From a checkpoint of a small transformer trained on Wikipedia: MLP 1536 SwiGLU.
MLP neurons of a small language model. Each row is named by its layer, matrix (gate and up: input weights) and neuron, and shows model dimensions 0-95. Each number is 500 + 25 x the weight over its row's rms, rounded and kept within 0 to 999. Numbers have three digits each. A neuron's up and down rows have the sign that makes its largest values positive.
Before each neuron's rows, "fires after" lists the tokens most often just before its 100 highest values on Wikipedia text that the model never trained on.

fires after: "\n", ":\n", " |\n\n", ".\n", "3", "4"
L2.gate174:516519504507497528478463499478487523486464519494515503492494485502462493515497481496581482511475499481543442459486495532488502495538496510468514542486525483471511511512523486520483504531513551524503515502523482502509506542487470512537502487476463511484522503495555537464552539502586540515
L2.up174:503525521500512497498442509457478544521484510508520476514492535543483503504495489503514444472488561477525438476535516521518520493445534496493485523462518521516471522468497505483491482496494500553478494499524498507519514417482497515471527523464466489502523444450550513515509440503541536488

fires after: "0", "3", "2", "5", "7", "6"
L5.gate668:520552540546478528498510521501493498489512464476464488490512476543520493505517541493494527449527529483508484469493482468524457522525483491517530542511434482469509434503509448533474482525485506530498520510525505506527481543480495463490502510576535489537489523499497487467465536497500500485
L5.up668:484484479526506494523501517489495526502510538501494527511500477501512464495501531510469454501517514508506468497483505524509524502487510516472538493536472493532489475521491497502531540470505468524527490480508488457467513519537500516518500514493494508492497521509493466445492493500506503448

fires after: " |", " —;", ";", "0", " —", " "
L7.gate1198:498511482496510457486510525508462554511465486498491479494509511490469459504446482533507486516491504475452489479528440494493464524540505496535476498534485484497504479494440473483495508487511507496522479551488471509488492518514505476529504479490527501508466466452499515539487534484496495548
L7.up1198:499489531500512476483501491535499478515491490512494467523486536517508512479492548516484497467475463493455514533512526507483464495500451502534514529520490512470473530529501504491488460517549509492514504534500518547466505503481514487486558483519508527520514454509483518467489516510537484532

fires after: "–", "-", "2", ",", "1", "/"
L5.gate794:516505513467516502470504488490495498480468512503532489455483512504487448464493502493522544510463522466499425436529528448492494509564471529489515506490539530488502490499542470455446473506441495531545467489532513501493479519496506540484515549455502507489487493458503488464518517508503512501
L5.up794:463510491548523498550496497453491519489530505502501495534492498500469479488462541495489491517518467514497518469533482486495524498500505483482493544476490470492526486485526504473512517452458527497465486528447505488537481488484495506477526519469539528500535492502493456508498455479519524515

fires after: "4", "6", "3", "2", "8", "1"
L10.gate85:539509505490492536490486495482468517550481503510462461568501477516496442470557456482488490494456527478479493460497474474510496492515514518484501495480433510493492491492489438475477491498491520507500539498473525517535480490502522539473454526507482480491514465489534498525523478473508466465
L10.up85:509479525534460489520519513473474532495490487500456513530522491516486500487516500479480517523480523523468456461512508462483542517534473506460497535505468512540475470510515501517496479483472475515466462529479509505514484501565485516499454498512483480507481520483487484471473529493518512528

fires after: "0", " Apps"
L5.gate1530:491516503520520484481492488488483470533496508539487481551486458473453514527536508491515546543523472498496497500520481516468487526478507502569483529498505473538492499505506503527493521489527496496526471526429476487519483507508463483501514536507556515468467491498521494536489542481490509459
L5.up1530:537455483479514489516493525488488554509533476505522481518503508532490512465518515470517480490489487509493499512501522524510517456479493490499535517542488473488495532485526482492475516526494514509506510512513509499507491472438471520482483502499495483520548509499530491504482511483479499515

fires after: " |", "-", "|"
L7.gate701:515517500492520488504510496510526503513489506540520518555531519510496509488490541511466496527470501482514509515500502500546496491501521531516498485488532490472495498521480526505522503504473501479537510490469495483504529453511505461500481536520492521486493484475468475549518464478489439499
L7.up701:504490528472491514490510482480508499487531515524520546494532500500481504532494485492481509450474487473520487511517483486504528517499518464499509471503461501505536491462488456525502499539454507464519503518502489487503497496503478520524536493537497463511486477532497510503500498518463524467

fires after: "1", "."
L10.gate850:530516520506530508439472482451515470490501460476516489493500478522522491486510477518526516497489436538495534522432497491437488480467478492510505503512468489495526509467520518478525524531493508481505469489510480469496492503461527497563527513513499485494564495478489497505425512479476501524
L10.up850:524514525493505497471548526535517509520490468511496493503497526504453529509500480548511493491518485517473474419486541498529516493501464482489481511481478486494506501556504521489469484529506481590469543470497501468522482503519469487486489489511478480512535466518463538518509480518482475519

fires after: " ", ".\n\n", "==\n", " (", "\n\n"
L10.gate1070:481503522531503481452505470506483464459504495493504472527471543522496513480531478512483505513459516493510486481509512472511477478455470534485454492526491489502479483459529474548477502478463539533551497512503469541532455505455498514491484534542471481519500520509505518525472474488517519504
L10.up1070:497490488492510486469505517508508483492509541471503499458490492481504513473514513532508508503465495511469508547516507510506470521546492488516486507500471528526547498480531451493528441518478485492527523506526495519505507569468470510520455545530492515516460500533481494506492489510470464500

fires after: "H", "|", "===", "-", " Cand"
L7.gate1220:494501539494563526467518512491502479536504499522456519499535486504523478458460518504531482464492513498520537504503508514487482470519501490446506491544509489472448463496500492502485472491473561496465498506517464533469489512500501526480533508461500486546497505487504524496532520497503506523
L7.up1220:506511581515496510520533495465516496507515498494489585484472464490520488494465507523545535456502495502492497517519495545524497524517491499451478508514491453474473511520530492500537499503464518540481501502512526514510524504464508547461472503474487515478466537501495494508471492518539464483

fires after: "0", "1", "-", "9", "8"
L5.gate328:478530487511448492479517511499445527495532543501498489483451497491497488505507538537546540464501519470515516481489489512491489527480520463536491516495513474499484518489509534529526471461473528497460508479502462480533502504503503535494526479501533498507509480451507474520497508491486495486
L5.up328:535475503498497504461513489500491510448500467536499506526532527513474523510463510510537503486518487512499513453458498491506485505506544511498544497526510494512476532516538482485497530497520471542523510488482593492508495486549488468497498503436465480517513454502467512459505504485517533548

fires after: " |"
L2.gate84:492464464507524508509534485532530481527493494504518474505506519514481484479505527487461480499499522488471484530549532525477531463503583515485513507479467508487506515517463537453507475474497482519545497490511528494483516504504536493496475487502469511491495482492516515503494491506491525484
L2.up84:536462459503496483500511509479538517472501484470497526485513537496507523521508488521509516497556506487459490506519552471505518469430514531538517503495495465485492500504446515460471485509513550488477481490506509515470514534486505538468458527470512495538446456514469510501514443517483488469

fires after: " ", "1", " |", " Party"
L5.gate1458:533524491484480498546520513478500509508519520491544492514492511502549493521504493501488472472490480515546474477528503500499471525483469465465493477512487478522520516500490522525512523509451510498536517470535472509464490460488492483487459474489492502537478519451498517535530476478525552474
L5.up1458:505487480490503494469503524502490502486468482538470499495481495526521520474512470487496505482502458465483484500495514498526505544499492471575506551482494483544497464526515478508509500494484492479482524522531467475459514510504526536547486484513526460530513542513510474496448477479495469514

fires after: " |", "0", " ", "\n", " the", " against"
L5.gate408:472506552484539479528494505538522516491470502528472507499522482494468512490509437488496517494451504537519488480491525550497454482477522493506491526518481546461480513507478515466445461528486505486471529503496467485518494479529491519526499531526495478485538506462450501536524518489529485488
L5.up408:512453499478534510565492487472475521439492507472530489469471524507487487489536465475523528521545504524466479519561523479505432497538486483467541491504521490522481488492511438507531522499506507553460510513499468484513510518499511518518506518490520536489514490488519476476505510541491508502

fires after: "2", " ", "1", "′"
L10.gate179:504506480523570498482510477480489529470512527512511482532505478529514467503542523491534483498526498514482457506505504501512462486524483503498472491433489490516497476543551505513460513456492525483486488489507480494502448489524558483495499484501521452483464541488439499470462542491500516493
L10.up179:501470516498492484492475498470510527467507512510488502520501464527567519522521512527504466492522490515508481524542502453488492493504534526485516525440484477499471476563498443479515502496520442463482461519488516471482484533532459506496459512500492521512419518489532482469514490510501480494

fires after: " ", "0", "4", "6", "5"
L2.gate749:487519520524476528496521504509488494501462470519513462498469479484518548477485448465485494483479494514493520500488507472468522459503506510508543491485443504528486489477504458490497487463530494519478494533541481510534499491501511485486446471495505499498499498527509481487497515481524492510
L2.up749:507543538468492537476489485533457494542436494510519481526495524501517538484504486460519512485517486510467498512502491477508530451497464502499496487454471490487495493522513486479518496453513551495498514491450432549499508513482516460490471472460510518453484510492528481503498528493517534491

fires after: "1", "0", " his", " at", "2", " In"
L2.gate1353:481521489519502504470548498490511440521499509505508452556488482481515524498474555532510496494489469476526501509517483472516485447527518455479498545464497506504473476505496516518464497517495508525530505525475488475506445462494481474488553488493534526461520462516538478533464436507509486517
L2.up1353:529541468493488474494545494506500501503479498474495474489485557488496515530498505503572499502501499492508500533472510475509487466526523483427503499472531495474535530500516435489480518522519515537496509509484490468488543501491482483477504479466501483508495509540495478508524499519521512503

fires after: "1", "2", "0", "9", " "
L7.gate854:454479515510504507484521512494497460511509474534505517535474558502480532481461542515530528513510532512514467540495548489470493516536468535516486529503528484518515463526472491484472523485515532518513488537518501474532535511532485527472480504519476499476496532526415524475496515502480486468
L7.up854:515519477511522507496500493504487493511549508539519504511505492504487504478463484498505492518462529494519467488540520487497493485496493516481520481517506504496532516520522453512500503473500502486503503531482520486533514536493489469471529499504532519484446512502432533493553518520506549493

fires after: ".\n\n", " |\n\n", "\n\n", ".", ")\n\n"
L5.gate1149:496500509537488445508555483533488521462515478510523458487508509514485466519489505547526488493504516507499464544567492481533479478529524493463484483505492523514491547475493529521473515436478456553512509524473496473486515478478503533471485498490497471495477518487484521467496469503517494520
L5.up1149:499497482550494489530493487522490496499503531483538482472508510491499488514537485494493499526473507519459515499498497480485483456477529538470485493489538522507435522490499476492519497469484452537508472516521495495476497469498503511497515500514487500521490512504460565485480482477505504481

fires after: "-", "|", " |", "\n"
L2.gate951:506501468496474520517470503510518457512502503506453469513520543479539481479506485518514505507464473475509482508524460509469486522489529539503479492496470521472510510519485599471511511511494528531481482506517532506503516482476521532483484460531505502540560521539484496445472462469505464470
L2.up951:504502506516497494480508497478525528536512535477472514504510465474455524557499482539500516496531449500471485465519507535474487490491476507490492495552488497530529496514516503461496549522525436560465510508518420510447481474531491547477444432501490499504476493543516469488488496514508475496

fires after: " was", "8", "9", " is", "1"
L5.gate13:517511469510540556502497566522502498480491494498490486535495478507484500485492486446476514469529525460450484477545510440465533506539489479538514493498540466539506486510478495504534490502486476525516482489468484504468504482464546519528535516489485487531512493491488507477530541527481509490
L5.up13:497496455536520484515484508529456505506528488515484471485483476499416522452512473494501490437499466475492498504490480473506514553511514464532499467481481523496493511473493513483493529543518480462549479468477522501484490531492471520539511489502490503516504509495524509503498542519501506444

fires after: ".", "8", "4", "2", "|", "5"
L5.gate314:526506549515478521528533470525507502463488476477468465541519488510469551541534506517483467528502470491498507503482510541503464496516538500480500514496504511561516491465514522466472476494511468525513524511439471485541492506538486516479516470517458523516511543514500545517506500488521470465
L5.up314:472532517519510536466521483524517449492459512477491500533489475455499481492490513510476496511510470529497526513525546492527495503527499490457478463525476501546539528483504518489506489478530460514492489475554487474474465478468498465497488515523526481463488500521558473468519514490514490518

fires after: " ", ".", ".\n\n", " was"
L2.gate1257:505520476498536489514470493467495465476487469487471532514496514535472501481504484494532557500550503501473482518498500474484486518520533508485528509468522483486537477410457473499533555533490493469496530524500498520491499546476542515530506434507494506556489459498472508483536499480483490514
L2.up1257:486507459520535486511515479479497446475495467533501547504465545461484491509476493499546519513523475498482515519513518479503479553499501480484496510509507470491490459452513423441524540542495493442519486498485504496507518500504504511494472483491511491526472455507503479518491482479499484501

fires after: ".", "3", "1", "2"
L7.gate294:500487509487544439499498492503484469488489530516453538549474499531557480507491518499473482534476496539498479519499479485513509512514511477481491480507479495505504471519524478543501493499487488485528515552470517488513496520511504475474483476529480498496496477541487518492506496470490527476
L7.up294:516503530512514488512524496523447535559429524521490505517500479488523539538500494503452479532474404473485510529447516511517472491503522476519489547468504496494464496487455469475489520536474525507483486542518474488518493496497448543515487475509547494452485499490498498481472511501552491531

fires after: " was", " is", " were", " are", " the", " a"
L2.gate1130:515536491493520517487505498480511496501527514506491517493528489467494458519447523465472472476483502496458478485479434520498502494537488520497508503488488504513486497475529492490487474473498507582473467494484445527445493486479510488468495456492495501513489485508483496467545507526450462510
L2.up1130:490511504470505520492494500475544485498543498481471485487509505493446480518475466440485511452540500506500512535509512528474468503506547507514490456506468503527492492507482476489484512524473489499541534492512476517456538493490496513500559498503517484514532469511493515495516487477469501492

fires after: " ", "1", "2", "3", "4", "6"
L10.gate1191:551474513503463493500521482470511511481507518454515482472477517511483495481500497525524518506539531467513490532487469503485492483461455537484462494487505523482522490538499507522524548521563457499469501503479476484531525516500496528483502469429467499561527481468493524488530500518500512491
L10.up1191:498484487476503528484513451495481504518494565499517534497544511485511499531463496517457469517516501524554500507524444511529489523473551487453478485446511550478488525500517480493490533484516525505506466505511504503483505511495523475504524522510467528488494508505484510463525465477547481478

fires after: "0", "1", "2", "9", " ", "4"
L7.gate921:538485463568517498469474491495508490534515472490520483502537517504559489496469466495494524455485528524500489470487513490470482514462548468546498526462494495476470500476484512439520487506513474516497477508501521532502529530477512484530555470509480515491503494509475481516486492512473500534
L7.up921:498499464477513546475431509505446474495499518505496493515487537508522533511442472522511512484496497524480520440525453464527471473518507478524501513501526471547463501503479513475508502479568519501486516507455490492501491459461484502461527455535522470518503511493527500470467418493510506504

fires after: " |", ";", "0", "5"
L10.gate1073:514452485533496503487487554488491512511478525469483500471493509484482493480491511490497550494520538497501481529537478532505501508509488530502483477528520520466563516516482485491503504482485530515546486516470577480490508497478501514479512522536503514505497471466449514529540495506480513524
L10.up1073:507511455472474486459512518532488519500516517525517514476508485475479499478495515494511483498538479496529498521550532514490504542478483522524513488517515472508484523528463470500494510486549504509470455535458503462516490504492521503499485498497499547515487466445441488470492483500485523456

fires after: "\n", "-", ")\n", "})\n"
L2.gate86:460485526491521492451454496475556512526505525496505502466488501530520516488482520526444490504463486481526481462465518517511505424522464517466499496513504551514470511546495532515485538500497493533477505501451523509495504460518475525504482489550518488525558499535457499498515489512491467502
L2.up86:478571528519469483490544470512504496470509518520516523529552505526445491541495487543497517499515550493527509519484508493501458531475468473493494479467514485480535483483487502494496437511439519471480475501527507517521509515489503519503480511533517498469519507506503488492521490512554526486

fires after: "8", "0", "4", "7", "9", "6"
L5.gate440:493517514516527491583479477502531502475505488500500505479497514497484518528509499534516514525511470488516483493591464479403515489462489453480542511519531515465469500456492511496472509493493526488488500476492481469506491505484508512525504492486520515545518532497490459545525462536492450487
L5.up440:488470498476503490518464492510509496468441498483509521514490555527477527481490499514483483505516472503464482501530480511466505548459472430505531491493502530507511542505481487499493531478555548485539479487556551501457512503445494518528563474485521499480511517453472472536483519528499516492

fires after: "0", "1", "3", "2", "4"
L10.gate1108:543484500523461493556504486542520487472499466477484474507517507549488501540504468510484511492511519513525476501552521475477456451484477516519541453493503515521523525486520518463508501480520440523519517463524510465436510512519503496545470493488540497459501530511528495503516502523504454500
L10.up1108:511520480486523495519536501537511475468504512495494489469510515551490504516492506486494514520488526495451501506508480496521540474442501497575547545419498494519520530523488496552534470493533474519548450500467486502508460533468492495472518511556453496512515487506479461471487559511513499511

fires after: "5", "7", "4", "6", "3"
L5.gate1019:519483503498530522507449533507467506519484493523521516427498479496487487516512508487507482533490531521477529503493519465489480498490432505519509503469518502520465507531517511530428499485452514483489490505483507512503544496462520508502520446528497519520518499523460512517515512519491540471
L5.up1019:538481474476511526472511445489493491456486511450507533491487519497510489464481505542477498484505492482512478568517529495463514500489492501477455536541515485479512462477486483545490531514547509481512484530516532526503455536539467467490478474497519435516535526510495501493512488536505482487

fires after: ".", "1", ",", "0", "3", "4"
L5.gate138:502521478529491531444512466436479503538500540505509520486507478480529463546568511519479520459521482490465449499520479441475493508495494514477490506462553525495527486484508471527503483521485550495480487515542486496437527520486496530518499454504510530522494545481567452529511488461506496520
L5.up138:565488471535507495505447492507466531487470529517506504499540538474512467470479494496449446472511482488485472422535470479503554488480547464502475538500507509495471537472489467454471520497535510522544439526531465492508521481549482478442492488480448487497527521527546489480481463469517545477

fires after: " |\n", ".", "==", ","
L5.gate190:485479488488477474535482493513434485468458461519507488475509542500496491499500477502496530504522505529494514467516470465528479527467472535516489504470503429466544469496498491526499484517520533512460505515511523460528503541505511550525486483486481526506469522476487481516494481508491482509
L5.up190:479471487504513469487486477503477525489519512502497507509527498538452488521491491486518474513479428474525493491471462503456490501476523513486527527473479520509547465498521490459495510498531497484432508506537492489490531476471470547538498538488473470472524464482528510533440522457500525496

fires after: "1"
L5.gate988:500530483497517455508469522473494499494531529485455488505448496489531488549480477502493480502510519557500537498473480502463492484510515504527490464460481500516475536501547496513532498486558502516515492559472537493506520509511498543512532490497526490485527529477488466508489521487482483509
L5.up988:476525479525489512501514509468485474495457481546512521538513525486538519525491519483472517518515490532478493462450505512518495485518561508498514516475490476485479525504488497495514483497507496530492460540484503500532449521515494472468524529503510455515536467510507503546485485482497435520

fires after: "4", "0", "9", "6", "2"
L5.gate741:492509502494524487482502531528486490505453522553520484468500533488504473543522514509478514479495515499508463549465520494457482478540488522497482495500507537509535457469456458484484485517501534504476489491480498476504484486472532512464497479478492493466502520485513475480525502477484517472
L5.up741:485516553470506490489504494492512489467473519528527499478526538507512497501494493435476502481491512480502484485483536482500494523498508529523456557497495533501499498507514495533489486464467507465491474504483488511526514475517484524508455513493488532512445512534525448496524497487472518492

fires after: "0", " the", " K"
L10.gate1457:497506475462514503522482480500534493463506479509464511480472466527518489508513501502514510514506492473503551498493475475490482503419507491548497521464473525518530549519481483477508499498585458513485530487501524480486499467506508510495546466524529497503513507527492507523493572513511502481
L10.up1457:524489478454498495525497511468494500441548495510456527522502494482530498497512523505512519477512504496486548498536490496469519472484537507505526476491476484500545505485448511472457512520525517503499511555460506469482503455477492545492540514487509504451490551476508446500511502484446490522

fires after: " |", " the", ",", " at", " Nominated"
L7.gate1154:552467482491535501482532524523493512532441528488494491499490495472456471495501477484495527508520509514476508530519526468481497513505510492496468482529484499522497466544462528480487529508515490506545505508517482519508490486518456480471483472500496522481512473537491554495492482502501447504
L7.up1154:504518524527540485472438477484511471564505487478507460496491539487499505508512532511518491469513501492502508551494509485467502511490527496516504535499490501467557505480472504474493499528484475474524510511511513505502512480499459467499505439502521510503495487510478483475554488529482504479

fires after: " ", "–", "1"
L7.gate1442:507482495508464513483529483481520528449504514528523480494485437508509503511534499530522533499484477532522497504500505479506477488470467477479516479499518471491511503535497453506512490452545550543485494469516471481459456507533511453490478474516547515533493541515519486543509515481491523485
L7.up1442:502486497556459514505455470479487540451523476520511472504539504483484495549508545505510518525517481526486497421469487494506511473472517520485505514538459571478524478508544491526516490499557475529454492490513459467545489517510489477507477495525464490526487500483499487474527521460524498486

fires after: "1", "8", "6", " ", "3", "0"
L5.gate639:524515533541531491544503486520490497475482512545544450505515563531490510489481503505527518514488495484471545535502473503533486497507493551500502511513499478535536494508527521460498513479465507503511511521446475510508509503531473520498495527504523494517443549530521485520517474496486533521
L5.up639:489522528477504519467498527473527531507552524515504512499542480454480498497511512463477505497474496551510466474523475465508484491520507526489521496530515495554534529474446452475461534483476486495446480514536526536496509521483507540515458486516472489472521532519501491499468483467512521509

fires after: "1", "5", "6", "4", "7", "0"
L5.gate653:500513535508492515515493479485494538513497484493501501496478480486500542520494466507513495502485517465497485512453503477518510496519525541435497517509508509502563534525507515465501550446505512528489558509496478513508469499489495458490567478490483499506543505482497562485484498497512481496
L5.up653:504515491501486501564538467477454508457482512505494544498507441495493495513504525472487495485546479539541523516480477484506515488545533518503568482498500453517501466533493525503439515525517519505511468497507522530488486471468472500508478526483462473499510500466505478512474548466557487528

fires after: ",", " United", ".", " |"
L5.gate955:504482493494443512470513492497448515490524525525504469456485490502492492489506457455497495516477501521514468533502499501534484461519507453459500495471494521472451509539488505515484516444520471438549439532478481509507475490532475478494493477538538517493512535527519485505462508483500571522
L5.up955:543527503484537489502518520513493514463476487489470483473488557522553526505484464523490521515463506501502489450451539480486532482495518523519505458506475515530450499514442477495480522508511528497539470492442512506494492505489498492470499516519531480494539480493499477491552486475539485478

fires after: " ", "0", "–", " |", "-", " ("
L2.gate676:516478476474493513437467496520507496492497478514479502477473548482495491474501455493479471498489478517543496506495501514510512508481459482504544500497463481484463462481512504519497507483506533522517506526561505482546457525516498516482502464532509473491489472491478511578482525521528455505
L2.up676:515481482521500464507486492527485499483519490488517546516463534490474520507490488490538506483495498500505484523501531497474480520488506504473514487488466522471480458481494512492525553508480537499476500505471465535484527584481525504499493474494541516516477462468481462509496542488525472481

fires after: " |", " ", " the", " of"
L5.gate1314:539516537524547472477506533487469481509501482538518476482477505476511460467504512537495498513472494525527490561551503467468499522490474483484485514521477482540517493488475506469461534506474487505520526516544518535462474513491489513475484527528528488461486486502536551518462446476515514493
L5.up1314:458529505543525521516491515486502485539531498514476524527490504489509524509473565508484529493523483505484494486516505491526450537510522512498491528533510502500485511508459492517482538489475455497491510472462494518473491521513517487480493535542516480485544546431474525506491496521561491444

fires after: ",", "1", "8", "4", "6", "0"
L5.gate713:495479484527487459487516505486457558533553501495495533511519471492464476541510461520505512480494492506501485501507523532507477529549521479510519449490512513491507519505555465517527501495433489472493485511467507503509504472495457496529486482494536490513529477495507451535463504516515531505
L5.up713:502471471472500538472492473519493544496497504478535463474515458507497487477533503503491475480543450503462470490527521497481525555515466460456507494545492495495514508528464503497531510500491475488557446529512501505513472464525480511501516558539474528472469511519507548496458506513485520462

fires after: " |", " the", ",", " and", " The", "|"
L2.gate1453:488483507486533495498512516493529458515470508472506520474519479523506458504488515471491494501503535506492508546474476470509523512492480566489549499497507490521527514524498489473500536462535539494491505487478457487553483495538496489535496496485504491522457468473462489503542499497493506503
L2.up1453:509506473489541523498495486453519488512525520449494488476482503557518436477505500449480522524533522484486510518452493489497515479488519521520511515485536512495493509517479516468479513491472539490531445496516469448470510489534509485510464477490485505529466460512491514495522491485482523512

fires after: " to", " who", " that", ",", ".", " due"
L2.gate145:492462457539491526497502493491462500512481498450491476464516470458494510513498549465520490540532503489491497513525473478472499547522471487500532502509493522490561512482472523493478491474494511581498513474463476525516525468487522495482482466485510500529527479491502547479510479508531534516
L2.up145:489487490511505517500548488488507464524507525511484502483480578494472511506491497519503495497494507524489494513489511485486477480504543479493499509529519534518538497528517477504515525538495493580498490476502523507483533426509498489485506515514523470481488496450486528559498509517473522488

fires after: " |", " ", " Liberal"
L2.gate1494:487528455477525504520515515508495537522515493522502496525511507521476472502520492487538530462476543465465508476548539468538468487430492535519484523549490510478522486502456564473498502476506487492487500462449508541511528447506501485479558503507524526480484522500490493513522468506521439495
L2.up1494:495488529513514485547472498513466518526520534565532535492483439493500533490480468503507519523496479454495517502478528511538512490460498544536498484467480505497474514543505528539513495446443521486516486504473514504505519490513485505506489547511491528494559509559498519454477489505492539498

fires after: "1", "0", "2", "5", "4", "7"
L2.gate362:506519580470492477521480504544500519511478499501500472515463540510499500476477506512486534498493510483474498455488556477464490510479515501470547485523522517517548499502495558511479517499473553460485515506484491539523478451513486502509478520518533491482526492547488485567515479526458484531
L2.up362:513512507489489523519440515549512485477479485454508482521508508520510478522508505496493524513493485500495524496506475500554499506486518502478540504527488526499501536512490535508538532490523499457511503485536472470518508487534527501480519459503508526487489494495512480551550468529478481496

fires after: "1", "6", "9", "5", "4", "3"
L7.gate744:531484514479499504511486506474497559529497476517498488495475509496523504500469508499525508466516482489482511501500500480490492500456496501466459456456529448518523439557511474497461519473518514512485482534478531492539488506515512511499501486476506493560501470567460480504501496501453522494
L7.up744:524481497512458552500527489508477506503497526511525542485480492446508494485499517478495480501459496514475485491488500509463482507457484486451455529512491477510521489519494483512544513471492459499507508523477512489536499459483491500499529490481478505513504535525468503548525540492505495506

fires after: "0", "1", "2", "4", " ?", " "
L5.gate279:523495494491492493542521468544534516487476480522471486499517521441481516527469503519524496528517484487503477500489488436506515507463511516523516507498495449514488482479533480470464493499491474481512573507525486480469506528508484524484506509467490516455486492550527496550516481448531530502
L5.up279:465501517501500497518476531517498472485513497473449480425489502486503486496457481528525468572502505498494486519524499522480472508500490492476562509501470474450469488497495480514488478501486500450517527510504475510493431495485486490517544502513429516491496514512489522523495489496563487533

fires after: " ", "|", "1", " |"
L10.gate595:456483510491465478545483470494545524478501505476493501498502491525463455487542472520527516514486489497524466524509522499510502512484485528529468492533490522526491521517483503493530486497494477527522494485542478499514515460512499483510494499539495492541484523499472484503473460496503512456
L10.up595:519481501482535484438523497497535467485496516531519479514489506472512514479485494547504498473486478441502513489519495499503537484508531493527482499538526482472502515508514494505519529501556480486494473493518465496505483459520540495497515517512476489513480499486520517488435491482518487499

fires after: "."
L5.gate1033:503520516496488520490541479549513565509497486512480480518436473519506536545499504467496508508495491499494491516536489516489446510568469487466514556515493501529563467499498516489475504487541466521545508519466485508460493499492496448519535521497528516488471505547491498480509482524485510475
L5.up1033:522483491578485476519489506458492486510518496507502485519492498498535454459500475499496489505520517502497508506501530487479534489475539496496493514502516547434476541490497537481473534492478488482482502522501488430493524521521515504494499551481436523511525500540493477482491496496525504480

fires after: ".", ".\n\n", ",", "==\n", " ==\n"
L5.gate1402:471492475516465486480480509499489504514463504477455484508504510546491468447543487508519516509496495510502516528493447480502516522480535523482524551462494552488503484522470510481488512485504483533489477503507502464530503485511523515542500489462487492501509473447500542517530509505495538500
L5.up1402:471461498535501506489497529527501479474457499515478524523482524552495513470508499510526505510477458503465498494505446453485484531445499545473492534504502493500524494495480488479502497520474515507489502439505444507525481479512520516506522474490507486489500506481498457521481527511503498497

fires after: " |", "1", "5", "-", "0"
L10.gate946:515482468476445496528503497524526522511518503483487504536492492465519474509491537461524484484485481494510480545493526518533552491513496516469523466495493496446493472519494509516545519491525529513493503554506501514483532509470491481495503439515513486537496522511498513486501548493505451472
L10.up946:528466473501532477572505470514529494517493508495455535477447453506496521489498525509517539469515472455494478475506489470530494507489495501495529501511491500463428489499498488497500494484523528492477469521536469538515515543505476497549483474524503451494448471519500474479499507538504475535

fires after: "2", "1"
L10.gate689:501514524488490479510489450494535496495502507465504530527475477470476462500492477473479538516517523518481502443512498461506472514513527488490503501531515519538506451496520512510482491486462483456522507535534516476509472507523534515516452535550462508527501512519493446548484528511473473527
L10.up689:485500498502535474497481443485499508471531540493470511511516494488495517481494521484518531499477515517486485480511483483544505502503487510515447486554509522519509535547505516531472518488479549553532501527481500485497533474485528532499473483489479497513485474504513511508551521490505477510

fires after: ",", "9", " ", "1", "8", " A"
L7.gate1292:495492474503484476506463506522498480493493510475502518487477515479534464539513512544479471510528523536537476475559530489479478514526485488499531513498488512436468523512507546486519506497523486500548469501475498498486509507521495488502512500541523486479526505500484494532455462520453488481
L7.up1292:500476454502476513544497496512525493494511519511513523520482494533548489555516541559486441504550499515528465493521526452476487502487493509503531493493499503440473515517494522499542498492480533514530489512493480500507508510516507508513517509499505480459533529477479487520476483508486435472